Part of a small language model's weights.
Training: a variant of Muon for these matrices, 273M tokens.
MLP neurons of a small language model. Each row is named by its layer, matrix (up: input weights) and neuron, and shows model dimensions 32-95. Each number is 128 + 24 x the weight over its row's rms, rounded and kept within 0 to 255.
After each neuron's rows, "fires after" lists the tokens most often just before its 100 highest values on Wikipedia text that the model never trained on. A number after a token or word is its count.

L6.up319 [143 121 134 123 144 127 148  86 112 114 106 128 122 127 129 131 141 136 134 123 109 112 137 131 123 132 133  97 114 113 182  99 154  97 154 127 151  54 157  90 125  89 117 131 110 157 127 102  89 118 145 166 129 109 111 105 148 120 145 173 113 140 147  89]
fires after: "1" 32, "2" 15, " the" 14, " a" 7, " The" 4

L8.up468 [117  95 114 153 134 109 152 112 144 120 119 146  96 148 108 121 133 145 136  78 128 131 180 136  75 100 128 121 173 128 177 148 145 160 123 171 157 118 138 105 132 116  92 168 145  97 129 116 100 181 121 179 110 108 124 148 161  95 141 119 131 129 143 138]
fires after: "1" 28, "2" 28, "0" 19, "|" 4

L9.up364 [136  92 117 128 115 114 115  65 130 116 125  81 147 106 128 143  72 167 165 118 156 123 134 177 128 121 163 170 113 140 120 101 105  97 157 151 130 113 108 122 117 151 155 133 141 108 116 121  84  99  99 139 131 103 157 116  92 143 136 126  84 134 144 140]
fires after: " ex" 16, " Con" 8, " in" 8, " con" 7, " de" 6, " re" 5

L7.up298 [121 143 113 145 124 124  95 167 138 132 115 116 149 120 135 109 161 150 152 156  83 137 170 142 154 194 138 109 143  97 139 126 118 193 141 119 155 137 148 123  95 154 102 124 146 115 120 142 137 181 117  86 121  89 143 105  81 156 158 107 130 119  93 106]
fires after: "1" 27, "9" 17, "0" 15, " " 5

L10.up185 [110  84 111 118 104 134 113 140 154 141 122 129 124 142 123 108 104 140 157 118 126 142 146  86 154 162 118 140 106 141  72  78 146 128  94 136 170 114 114 136 131 116 146 127 112  87 117 118 119 148 181 150 183 202 132 122  91 127  88 111  96 172 131 107]
fires after: "\n" 39, "-" 27, "===" 8, " \"" 6, "–" 5, "==" 5

L7.up117 [164 125  98 124 121 125 161  82  99 113 142  99  87 120 144 154  78 123 136 140 157 149 144 130 116  93  97 131 135 131 132 119 158 121 103 131 106 170  79 105 153 146 112 121 120 131 156 163 134 121 146 124 121 102  80 140 167 170  84 114 132 105 118 133]
fires after: " " 38, " a" 9, " in" 9, " the" 7, "2" 5

L6.up223 [107  73 112 115 145 138 145 105 119 127 150  89 130 152 129 119  92 156 118 154 110 121 124 168  96 162 129  75 105 143  81 104 136 199 136 126 154 104 123 123 155 158 106 114 174 150 132 137  75 133 134 130 155 144 143  75 115 177 124  97 131 144 133 147]
fires after: "1" 31, "2" 21, " due" 17, " in" 5, "," 5, " U" 5

L6.up196 [139  95 113 125 130  75 167 104 135 115 166 181 116 149 105 159 104 141 158 143 131 145 117 145  76 125 179 172 139 133 103 155  92 118 160 145 139 142 113 129 148 122 174 168 167 100 123 117 149  99 112 156 166 106 139 175 120 120 144 118 110 132  82 138]
fires after: "s" 23, "9" 17, "8" 10

L10.up553 [ 59 129 103 115 141 131 120  65 129 144 112 136 163 125 162 111 123 114 136 141 134 123  96  97 126 178 122 118 112 164  95 161 125 113 116 127 156  85 146 155 113 151 146 118 138 122 121 102  92 134 111 132 145 136 143 156 115 144 145 104 108 103 134 133]
fires after: "2" 19, "0" 11, "1" 10, "5" 9, "3" 7, " known" 6

L4.up677 [121 119 149 154 142 124 126 129 111 128 156 140 124 133  98  89 176 126 115  88  87 144 100 127 109  89 150 137 112 136 157 147 138 188  94 111 127 154 115 121 156 109 108 125  94  86 124 127 110 121  87 145 192 164 146 128 133 137 118 127 128 101 147 106]
fires after: "0" 16, "5" 14, "3" 12, "4" 8, "1" 8, " (" 8

L4.up767 [157 121 125 120 136 149 167  55 153 222 142 185  69 109 127 143 101 134 101 110 129 138 157 176 145 161 117 131 128  96 119 145 155 150 150 106 116 114 149  99 134 145 101 134 132 137 154 101 157 145 122  92 128 113 106 101 121 157 119 125 128 114 115 150]
fires after: " " 83, " No" 4

L9.up573 [124 130 101 132 108 111 111 141 133 122 110 125 174 122 123 121 157 152 136 141 137  64 117 128 136 114 133 130 173 168 142 135 131 133 161 106 114 105  93 167  88 125 128 124 118 101 109 152  73 140 135 140 159 144 163 118 141 106 100 103 136 136 154 128]
fires after: "1" 47, " " 42, " son" 6

L6.up574 [140 140 110 119 107 173 121 116 130 139 125 116 113 142 105 117 141 114 141 155 130 168 165 114 141 144 155 146 135 122 148 144 133 139 106 155 164 107 108 149  78 127 120 132 144 125 126 146 138 175  97 108 114  98 130 121 130 132 147 170 143 166 134 150]
fires after: " to" 23, " would" 17, " may" 8, " should" 7, " D" 6, " not" 5

L6.up259 [105 105 158 142 187 129 146 142  91 132 147 158 155 143 143  85  88 154 109 189 135 121 134  89 137 140 127 174  98 156 151 117 106 122 107 133 139 133 106 119 169  99  92 125 108  72 104  94 119 115 129 138 153 113 123 149 131 163 143  91 153 140 151 114]
fires after: "," 38, "0" 11, " spoke" 5, " " 4

L6.up736 [136 103 127 113 143 169  90 104  80 129 102 118 140 163 143 152 122 131 123 138 135 112 148  88 147 113 133 107 124 111 165 127 134 141 135 130 163 133 161 111 137 146 121 156 138 126 112 137 107 152 164 155 100 114 142 154 136 107 157 133 122 122  92 190]
fires after: "9" 43, "1" 24, "0" 9, "8" 8, " " 5

L11.up125 [147 149  77 124 167 121 126 105 118 126 139 145 153 127 120 140 151 139 100 134 135  97 147 156 138 138 120 108  99  98 106 154 116 128 108 117 149 104 100 146 127 107 135 122 137  96 132 138  91 125 176  86 154  92 149 156 134 161 129 130 180 120 164 127]
fires after: "9" 30, "8" 9, "3" 8, "7" 4, "," 4

L9.up28 [138 115 121 166 127 157 135  87 109 174 129 146 128 158 152 145 117 118 115 138  98 161 109 149 141 136 148 101 124 112 152 141 156 148 111 104  81 107 122 122 111 170 106 131 151 139 108 127 131 155 137  95 135 155 156 169 102 129 137 169  71 124 112 132]
fires after: " " 47, "3" 7, "4" 6, "2" 4, "9" 4

L10.up682 [135 119 153  91 132 127 149 142 131 119 111 116 131 131 125 116 140 128 104 125 135  79 154 120 118 117 136  82 142 126 176  68 151 117 113 110 142  84 147 104 124 152 110 107  88 100 138 156 105  80 129 123  90 124 187 125 102 128 153 167 129 144 157 121]
fires after: "\n" 38, "4" 7, "5" 5, "-" 5, "," 4, " Para" 4

L10.up561 [120 106 141  91 114 152 115 108 116 127 109 148 134 117 116  88  99 153 121 135 154 107 154 124 151 133 133 112 150 149  89 124 107  94 128 141 122 153 113 111  79 118 142 178 146 108  94 101 101 182 183 107 130 142 157 142 113 171 142 121 173 133 138  81]
fires after: "." 33, "==" 29, "\n" 17, " ==" 10

L6.up285 [ 86 123 115 153 155 155 116 100 117 149 179 135 167 117 153 147 160 176 136 119 114 142 122 153 130 152 128 173 144 115 160 154 105 133 153 143 140 116 123  62 113 132 109 159 102 127  96 124 148 143 109 129 147 141 101 133 113 143  99 128 150  97 124 107]
fires after: " " 75, "s" 6, "8" 5, "3" 4

L12.up701 [143 127 110 144 185  92 113 104 128 133 122 143 128 139 143 129 149 161 140 142 130 113 150 149 152 115 129 178 101 157 120 115 138 110 118 113 134 101 107 117 142 126 118 118 163 136 115 139 119 151 108 104 112 141 116 147 175 122 100 124 127 104 156 140]
fires after: "." 18, "3" 12, "5" 9, "6" 7, "4" 6, "7" 5

L7.up26 [146 104  78 162 137  95 156 164 146 140 136 127 114  87 145 125 148 153 196 100 155 131 123 135 162 158 148 124 173 136 104 160  95 117 131 132  90 122 146 109 127 103 131 126 120  87 101  95 145 146 137 161 142 113 114  84  91 131 130  80 159 160  98 143]
fires after: "1" 29, "." 26, " " 22, "8" 6, " |" 5

L9.up228 [168 124  67 149 156 133 140 115  66  92 130 136 115 100 152 131 135  96 148 129 170 122 120  92 138 106 109 152  76 156 115 161 163 121  79 171  78 161 119 137 154  83 169 110 121 143  98 116 130 101 167 153 105 136 117 125 122 142 153  94 144 149 112 117]
fires after: " a" 24, " A" 19, " most" 6, " the" 5, "a" 5, " no" 5

L6.up321 [128 113 125 127 124 157 147 100 112 155 104 133 103 113  99 131 126 100 143  96 128 153 119 160 115 196 133 103 139 146 115 111 147 173 123  96 123 101 123 159 132 138 157 122 141 124 117  98 107 129 146 157 133 112 132 144 127 154 107 124  90 120 159 105]
fires after: " " 35, "1" 21, "'" 19, "2" 14

L9.up212 [135  93 118 142 167 129  66 138 125 119 122  78 171 124 161 141 120 150 101 122 143 140 182 149 109 139 130 110 148 111 122 126 168  87 119 143 137 113 144 112 142 112 150 145 137 167 123 109 108 122  98 123 158  87 156 141  99 140 166 127 130 139 135 124]
fires after: "1" 49, "0" 16, "2" 6, "|" 5, " " 5, "9" 4

L11.up626 [ 87 170 119  73 130 190 137 143 141 164 130 163  85  95 148  85 125 138 113 156 136  98 125 168  92 123 102 113  96 124 143 154 118 124 175 150  92 149 149 141  93 115 148 111 123  90 146 114 145 156 112 176 111 145 112 144 141 125 169 121 112 118 118 116]
fires after: "\n" 34, "s" 19, " |" 4, "t" 4, " " 4

L9.up13 [143 107 102 132 144 146 111 134 116 124 135 105 121 139 116 160 126 147 103 140 168 111 152 163  75 139 160 121 153 105 111 142 137  92 105 133 135 144 151 146 114 121 162 118 157 152 107 148 156 125 125  79 130 105 137 151  98 145 111 103 152 101 117  93]
fires after: "9" 31, "1" 26, "0" 14, "2" 8

L10.up506 [ 92 158 112 126 130 137 113 118 170 106 113 162 170 129 163  88  96 131  86  95 158 114  87 152  96 145 113 123 116  98 153 134 149 125 115 131 131 114 126 127  86 186 133  98 136 128 132 113 114 183 105 137 127 130  96 155 128 147 133  89 145 163 117 139]
fires after: " " 36, "|" 28, " |" 8, "." 4

L9.up386 [119  98 135 144 147  98 109 117  98  86 135 141  87 143 111 147 150 155  98 135 150  67 134 139  90  96 159 143 166 152 120 133  99 121 121 160 134  85 125 132 104 125 109 135 156 115 114 101 122 132 168  81 141 138  91 111 155 134 104 107 126 106  84 114]
fires after: "0" 44, "1" 25, "9" 18, "8" 10

L10.up767 [123 146 114  99 151 133 170  86 137 132 156  89 113 115 105 133 165 129 149 140 178 113 133 126 125 137  87 124 140  89 132 118 144  86  98 110 126 111 119 159 183 174 116 139 141 103 114 124 163 131 116 143 120 114 119 155 138 152 118 139 134 101 140 133]
fires after: " " 60, " (" 4

L7.up644 [ 88 131  92 102 110 114 110 106 130 145 181 149 128 120 153 113  86 114 121  89 123 109 111 143 122 116 139 124 116 133  89 178 119 136 139 159 130 123 108 118 140 138 119 103 112 106 138 168 165 162 142 122  78 133 104 136 151 136 115 108 102 108 150  79]
fires after: "|" 38, " |" 23, " " 9, " No" 9

L8.up553 [100 115 155 117 146 114 108 135 159  65 121 148 145 123 122 146 113  93 144 118 145 119 121 113 130 127  75 123 155 161 135 130 110 108 109 116 155 110 137 148 121 134 120 131 115 179 137 140  89 143 117 142 127 107 139 175 114 133 144 123  84  92 138 155]
fires after: "0" 66, "9" 11, "2" 7, "4" 5, "1" 5

L8.up675 [133 139 131 124 141 151 118 118 131  88 103  88 114 176 139 112 157 105 101 108 155 151  64 128 125 148 170  92 123 107  70 136 104 121 134 112 115 132 148 113 164 134 141 161 131  98 132 118 116 119 104 135 113 104 136 118 115  99 137 186 122 128 126 134]
fires after: "0" 22, "1" 20, "2" 18, "4" 11, "3" 6

L10.up347 [115 113 113  87 125 115 120 124 153 108 121 136 140 116 102 126 136 196 140 141 113 113 122 154 133 115 156 167 151 142 159 183 114 116 185 147 137 111 109 111 126 101 142 113 146 121  89 142 138 184 111  87 114  88 135 156 130 146 128 124 137 120  96 110]
fires after: "9" 46, "0" 37, "1" 6

L9.up384 [106 118 135 132 146 126 165 137 108 155  96  71 149 100 136 158 107 176 152 120 130  96 156 141 144  99 136 166 140 138 126 111 157  82 145 142  92 135 114 153 131 104 137  64 109 128 105 122 137 146 124 147 107 145  99 131  91 146 141 160 117 113 148 193]
fires after: " in" 14, " de" 13, " as" 12, " ex" 7, " En" 4, " El" 4

L11.up645 [145 143 114 129  85 121 159 104 109 104 123 119 103 120 113  64 156 135 129 114 162 168 137 141 137 163 146 155 149 130 157 132 109 151 101 134  76  92  85 140 121 124 169 110 126 157 118 102 118 188 124 128  72 100  89 163 153 101 137 151 117  82 110 147]
fires after: " f" 30, " Co" 16, "f" 12, " pick" 5, " co" 4

L10.up609 [139 161 138 122 135 109 130 124 157 136 122 114 117 144 160 118  87 126  76 141  79 131 110 147 130 129 154 124 158 120  70 119 116 142  87 116 133  86 113 149 131  92 150 162 123 186 134 158  79  85 108  94 131 141 118 105 116 170 102 126 141 126 109 145]
fires after: "\n" 28, " the" 17, " " 12, "-" 11, "0" 6, "2" 4

L11.up455 [136 118  63 107 165 102 133 114 131  72 128 108 101 107 119 182 126 126 126 124 121 127 166 124 140 134 136 138 138 128 113 155 127 152 123 148 164 144 127 154  94 117 155 138 169 135 116  99 135  68 140 107 205 112 114 136 108 142 151 126 103 116 148 130]
fires after: "1" 45, "9" 13, "8" 7, "7" 6, "0" 5, "3" 4

L6.up544 [170 142 109 117 138 112 136  67  99 168 135  95  80 136 115 133 109 156 115 114 113 140 125 125 116 141 124 125 156 133 124  79 116 136 135 127 183  96 146 123  98 140 139 115 106 125 126 123 152 122 144  91 113 144 110 128 115 140 134 158 150 149 113 115]
fires after: " " 60, " \"" 5, "-" 5

L8.up137 [140  86  86 116 177 115 137  97 118  94 133 157 114 147 126 159 146 112 118 132 133 108 143  97 104 156 158 121 141 132 102 113 127 103 146 146  95 107 135 174 145 143 146 115 153 136 121 175 113 128 117 100 157  93 149 140 123 176 108 110 114 137 133 190]
fires after: "9" 66, "1" 34

L4.up239 [150 101 135 178  89 142 111 155 154 128 114  64  93  75 122 151  96 141 153 135 117 136 111 173 148 128 124 102 148 171  73 148 136 146 121 116  95 116 119 160 149 153 122 115 104 134 148 126 126 112 134  99 128 120 134 119 141 142  97  70 170 110 110 147]
fires after: " " 35, "1" 15, "′" 10, " in" 9, " a" 4, "A" 4

L7.up528 [136 122 113  97 164 125 142 151 117 150 141 146 108 135 115 130 159  44 124 150 137 157 130 116 144 148 114 142 130 134 146 132 128 108 120 147 104 115 105 156 118 162 123 127 119 175  93 168 110 155 118 152 118 127 128  95  98 123 122 133 121 154 108 178]
fires after: " " 44, " imp" 5, "Th" 4, " in" 4

L6.up554 [125 150 155 114 107 109 112 104 141 136 126 121 136  95 147  93 136 137 119 128 152 135 106 111 146 130 111 144 153 109 124 194 104  98 113 169 163 121 104 146 116  69 208 135 131 115 114 163 114 164 111  97 111 157 102 140 132 146 175 111 165 125 105 123]
fires after: "\n" 30, "---|---|---|---|" 24, " and" 4, " (" 4

L9.up119 [101 106 135 140 158 128 124 104 165 162 118 104  97 129 115 112 141 132 123 118 151 117 127 116 121 106 183  99  78  84 154  81 159 126 128 164 153 109 138  93  87 122 129 104 146 116 138 103 119 103 125 117 105  89 116 156 101 144 116 138 134 141 152  92]
fires after: " " 28, " |" 22, "." 17, " (" 7, ":" 5

L9.up32 [169 160 116 145 138 165 108 117 137 145  82 120 123 120 156 102 143 151  74 107 158 117 163  90 114  90 120 106 153 116 119 127 131  89  98 130 105 167 168 119 121 137 107 127 118 116 126 159 123 127 112 126 122 108 152 119 134 159 145 164 145 154 116  98]
fires after: "\n" 73, "==" 16

L6.up627 [135 122  94 109 123 164 141 133 173 164 107 108 141  83 114 114 120 150 157 166 133 164 174 124 147 107 164 162 161 132 131 163 154 117  97 106  95 127 143 120 162  99 107 108 144 123 125 148 147 107 133 108 136 109 159 138 140 120 112  84 151 160 103  67]
fires after: " the" 62, " to" 6, " a" 6, " in" 5

L6.up219 [123 161 124 169 151 100  89 143 141  88 162 136 166  99 113 142 165 117 125 144 130 124 122 135 155 134 142 140 131 164 138 160 124 114 100 110 119 134 111 121 120 125 135  72 128 124  95 135 146 129 103 123 151  87 144 106 170 108 117  92 141 128 147 130]
fires after: "0" 17, "2" 12, "1" 11, "9" 7, "5" 7, "4" 7

L7.up702 [104 114 123 143 111 109 183 148 133 141 130 107  93 142  70  78 149 126 162 131 120 122 131  63 118 125 166 159 134 102 149 135 140 131 108 112 153 131 145  96 122 165 142 108 131 103 143 176 142 134  96 138 103 120 108 182 128 127 161 113 109 133  79 148]
fires after: "'" 26, "8" 10, " " 10, "3" 9, "7" 9

L6.up347 [137 114 142 111  84 168 109  70 136 109 138 134 130 170 111 116 137  82 118 137 143 156 135 133 158 120 149 112 126  93 112 134 131  92 127 131 130 109 136 136 142 131 142  92 135 124 134 121 134 157 130 165  86 144 158 178 151 158 137 121 164 166 125  99]
fires after: " |" 73, " " 18, "0" 5

L7.up91 [167 178 129  96 160 165 130 113  85 101  91 175 152 142 135 116 139  94 137  90 136 167  95 113 155 100 132 164 158 109 143 126 154 113 114 163 116 151 128 118  82 161 129 149 118 126 143 121 107  93  95 106 117 118 129 111 116 116 155 106 103  89 129 150]
fires after: "2" 33, "0" 18, "1" 10, "7" 7, "9" 7, "5" 6

L7.up548 [131 125 136 109 132 125 137  84 124 164 135 100 105 115 125 151  75 122 111 117 137 165 136 127  99 139 124 131  97 135 140  90 171 116  97 127 140 120 147 139 154 162 121 111 125 106  63 154 116 124 124 162 107 136 130 176 127 173 107 118 125 136 136  97]
fires after: " " 70, " E" 4, "-" 4, " \"" 4, " I" 4

L9.up530 [146 120 181 143 150 150 102 135 131 141 170 103 121 119 123 135 120 153 137 163 128  91  98 163 114 130  84 101 126 121 163  86 142  86  82 113 137  95  78 150 104 155 113 136 106 127  82 119 149 166  93 184 106 133 120 166 145 137 137 121 108 120 126  99]
fires after: " " 61, " (" 18, "–" 6

L11.up86 [214  97 122 136 121 146 116 149 111 151 167 120 129 123 183 106  99 136 148 131 145 110 137  90  95 124 128 156 181 126  93 124 136 108 103 111 108 161 121 114 128 102 136 126 119 100 111 158 149  78 137 107 142 130 148 197 112 148 116 135 130 138 136 120]
fires after: "\n" 64, " " 15, "s" 5, "-" 4

L10.up432 [137 127 166 124 141 123 144 136  99 135  91  95 144 129 127 151 149 137 134 112  97 155 149  67 122 108 123 121 125 100 113  94 132 139 112 143 148  88 148  98 125 133 137 167 144 164 104 123 108  91 111 157 131 111 123 120 103 103 145 128 126 150 123 162]
fires after: "0" 73, "1" 13, "2" 12

L10.up344 [182 120 154 154 146  94 111 101 125 140 149 116 151 132 160 109 126 114 147 146 138 165 165  99 107 157 137 133 142 113 126 130 113  92 112 128 126 156 148 126 127  95 138 177 104 121 117 144 100 105  95 123 164 109 127  99 123  84 123 113  89 135 106 171]
fires after: "1" 13, "7" 11, "8" 10, "3" 10, "5" 9

L10.up123 [114 135 110 126 145 153 161 111 132 145 161 141 112 155 104  92 119 165 145 119 133 166 155 112 116 159 103 169  85 169 112 154 154 115 127 206  99 150 128 107  84  89 151 161 103 114 139  97 118 174 180 121 114 107 123 131 123 113 111 140 124 100 125 125]
fires after: " f" 26, " D" 18, "t" 8, " Dr" 8, "f" 5, "d" 5

L6.up126 [155 130 109 113 106 126 143 103 128 207 122 141  95 150 117 112 125 113  91 121  80 142 128 132 138 110 116 110 126 139  81 175 124 122 154 132 133 178 113 149 115  92 127 142 152 137 159 118 100 126 116 148 140  88 147  94 143 137 127 142 139 130 101 144]
fires after: " D" 16, "B" 14, "F" 13, "C" 10, "D" 9

L4.up577 [126 102 124 131 100 117  82 166 130 152 185 128  98 101  78 131 113 132 153 131  99 136 154 109 119 114 127 118 120 134 109 133  91 124 103 144 158 127 121 131 129 135 144 105  77 188 148 109 127 143 111 127 139 130  94 105 163 125 115  85 137 131  82  97]
fires after: " " 35, " a" 16, " the" 7, " in" 4

L9.up86 [138 112 161  83 161 185 156  94 108 108 119 129 118 139 147 102 168  76 124 108 126 118 108 136 117 123 142 176 125  95 119 123 144 123 112 123 125 121 150 126 127 141 146 147 149 156 135 124  93  80 125 113  83 132 143 174 114 120 141 163 114 161 128 150]
fires after: "0" 48, "1" 18, "2" 8, "6" 5, "4" 4

L10.up139 [126 102  84 143 162 109 120 143 118 146 136 133 168 113 128 125 123 157 136 168 136 104 104 139 108 133 111 132  79 119 134 107 111 104 125 133  89 129 126 145 121 106 175 129 100 113  99 167 106 125 136 165 187 115 108 119 126 120 145  89 128 149 167 100]
fires after: " the" 23, " and" 18, " " 8, " to" 8, " (" 6, "," 6

L6.up494 [127 108  86 190  95 120 101 162 172 137 173 142 145 112 120 128 120 110 136 154  90 122 121 136 177 117 116 151 176 182 121 158 122 153 111 107  78 142 116 153 164 123 155 126 148  89 162 143 129 130 133 166 147 168 127 114 130 146  92 112 191 111 153 161]
fires after: " " 63, "." 16, "-" 7, " (" 4

L10.up138 [ 49 129 105  98  89 151 131 137 138 121 157 119 149 106 181  70 111  86  96 120 125 141 101 165 128 113 125 117 138  78 107  98 132 139 105 105 161 100 170 139 117 154 109 133 145 107  83 159 139 125 147 103  99 134 130 138 102 166 111 152 107 199 121 120]
fires after: "\n" 70, "==" 8, " |" 5, " " 4

L8.up635 [117 144 148 143 152 164 171 108  98 124 189 124  91 157 109 121 112 122 117 153 171 129 124 133 124  85 132 133  67 123 136 136 164 102 116 148 137 120 134 139 113 143 147 100 100 130 120 132 117  79 120 139  91 130  83 170 160 153 121  94 102 146 185  98]
fires after: " " 53, " |" 13, "|" 9, "2" 7, "1" 4

L4.up118 [ 98 132 107 119 143 156 143 132 155 169 139 123 149 128 177 115 124 163 148 109 118 148 150 139 141 125 144 112 136 123 116 118  81  92  94 113 141 154 145 123 149 163 133  85 126 122 131 106  86  92 133 137 134 200 111 135 140 153  95 116 137 136 158 157]
fires after: " (" 42, "-" 15, "\n" 7, "–" 4, " " 4

L7.up16 [ 94 118 135 183 132 110 129 145 160 120 102 130  98 155  91 106 184 115 122 115 135 128  96 134 148 106 123 144 153 143 108 133  95 117  81 125 124 117 126 103 157 149  95 116 122 109 120 100 104 128 127 149 131 141  78 161 132 104 145 135 107 121 169 160]
fires after: "0" 19, "5" 14, "6" 11, "3" 7, "8" 7, "4" 7

L9.up737 [137 135 170 106 163 137 120  75 182  60  94 121 106 124 116 157 130 119 130  71 123 112 143  99 105 101 128 130 133 150 118 122 114 131 139 175 137 100 116 153 134 137 160  97 159 118 116 145  94 140 155 147  87 162  83 122 150 117 136 112  86 128 129 131]
fires after: " " 36, "1" 22, "2" 8, "0" 6

L11.up649 [154 127 118 146 157 168 121 127 152 160 131 168 148  99 141 127 159 117  74 122 125 168 101 116 154 149  98 181 146 131 125 153 145  84 139 118 143 127  99 135 139 121 170 150 138 140 117 130  91 120 119 121 121 126 108 136 137 143 124 122 111 180 161 180]
fires after: " " 45, "\n" 7, " there" 7, "." 6, " (" 5, "There" 5

L10.up606 [134 172  95 124 143 129 122 127 109 167 123  85 137  74 175 106 113 174 102 150 192  98 159 143 145 117 145 134 137  98 154 100 128 130 139 116  70 129 183 136 176 158 112 124 134 115 129 155 106 112 136 119 117 147 158 116 116 100 130 155  85 101 130 140]
fires after: "\n" 74

L10.up671 [199 105 104 142 156 153 137  71  93 157 131 165 117  87 113 163 101 130 126 106 136 118 113  98 101 137 171 136 155 120 110 162 158 122 119  80 135  64 127 120 106 107 106 143 140 170 115 113 138 106 161 150 159  98 147 107 169 139 151  97 147 117 125 167]
fires after: " " 51, "the" 8, "-" 5

L6.up411 [149 111 132 140  75 126 154  83 116 161 139 130 111 108 117 171  99 128  99 136 107 129 113 115 140 142 116 117 142 138 100 127 116 149 162 144 135 153 118 154 124 153 113  86 119 136 129 155 115 113 159 130 117 136 125 105 126 125 122  98 141  60  73 120]
fires after: " in" 33, "1" 28, "," 14, " c" 6, " " 5

L7.up32 [181 109 118 137 135 142 133  99 107 162 114 106 138 180  89 179 134 108 101 109  99 161 159  99 125 124 153 104 119 111 175 148  98 148 113  98 121 119 153 129 156 152 155 123 159 129 123 119 116 130  67 108 143 137 131  95 117 101 145 138 135 150 103 130]
fires after: "9" 30, "8" 11, "1" 10, "6" 10, "4" 9, "7" 7

L4.up117 [133 148 106 146 146 154 108 141 125 103 143 136 136 131 132 126 129  96 167 175 135 176 151 105 102 145 171 119 141 100 102 127 110 131 109 165 124 116 131 115 135 124 108  94 117 123 120 146 158 142 102 137 110  92  90 152 117 125 134 118 105 137 132 130]
fires after: " to" 41, " To" 9, " would" 5

L6.up512 [ 80 148 155 167 165 100 130 108  90 149 135 160 142 102 142 131 166 170 125 143 121 105 128 126 172 124 155 150 102 121  89 158 124 118 105 109 155 106 119 135 170 106 105 163 117 131 117 148 117 128 137 161 109 147 126 135 176 163  99 120 163 118 147 111]
fires after: " " 35, "0" 13, "." 13, "1" 7, "3" 4, "8" 4

L7.up223 [ 81 148 150 168 142 125 123 148 121 105 155 123 170 120 186 114 149 134 152 132 132  92 132 105 107 112 130 190 117 168 105  84 136 131 116 123 104 176 162 144 141 123 117 176 119 108  90 131 131 147 143 165 106 143 150 144 142 174 127 136 123 162  74 107]
fires after: "," 53, "." 25, "s" 4, "4" 4, " " 4

L7.up735 [137 122 109 173 165  89 131 133  85 124 129 147 128 120 137 136 165 143 110 137 142 177  91 139 130 193 141 121 130 158 144  98 104 100 137 152 113 141 181 167 139 152 111 100 139 123  78 125 148 111 153 124 117 112 121 141  92 137 138 139 150 158 110 146]
fires after: "," 33, " I" 7, " N" 5, " W" 5

L6.up413 [142 129 147  79 153 142 129 129 136 163  83 113 103 122 137 133 113 122 125 100 108 132 181 130 104 137 106 106 128 154  96  76 129 148 156 114  79 107 123 118  75 161 152 124 133 149 132  94 110 145  91 130 144  99 138 148 156 152 121 134 106 103 113 123]
fires after: "1" 49, "2" 21, "0" 10, "8" 4

L12.up681 [157  97 140 110 147 122 161 136 137 156 114 140 119 131 152 150 114  89 120 159 125  98 122 166 102 126  98 105 113 142 104  79 134 120 141  93 175  91  83 132 114  95 167 122  97 146  99 151 160  91 129 142 142 134 130  94  95 134 111 160 135 146 144 180]
fires after: " " 58, " in" 18, " In" 9, "-" 4

L8.up471 [116 127  94 112 102 127 178 104  89  97 126  84 112 143 192 148  96 124 132 139  96 134 130 150 115 142 139 140 103 150 132 131 136 145 137 163 172 105  87 121 132 114 120 113 103 109 141 127 112 141 170 172 113 109  77 132 143 152 137 134 122 150 161 115]
fires after: " |" 30, "|" 20, "2" 7, "1" 5

L6.up649 [111 133  96 118 106 141 112 111 187 131 142 121 120 149 117 128 135 101 161 154 108 130 163 101 135  95 154 124 150 110 131 130 183 140 120 135 115 139  86 132 155 108 138 152 152 118 122 135 144 119 142 119 133 181 190 125 136 137  67 131 117 141 193 100]
fires after: " \"" 28, "\n" 18, "'" 12, "-" 6, " Website" 5, "s" 4

L9.up439 [110 110  94 106 133 111 118  87 128 124 139 138 163 119 164 140 113 136 138 110 135  81 127 162 131  88 135 145 126 122 110 154 124 155 152 121 116 112  99 151 155 186 128 119 124 137 124 141  92 138 190 129 147 118 134 115 140 141 130  72 153 144 165 121]
fires after: "|" 45, " |" 15, " No" 13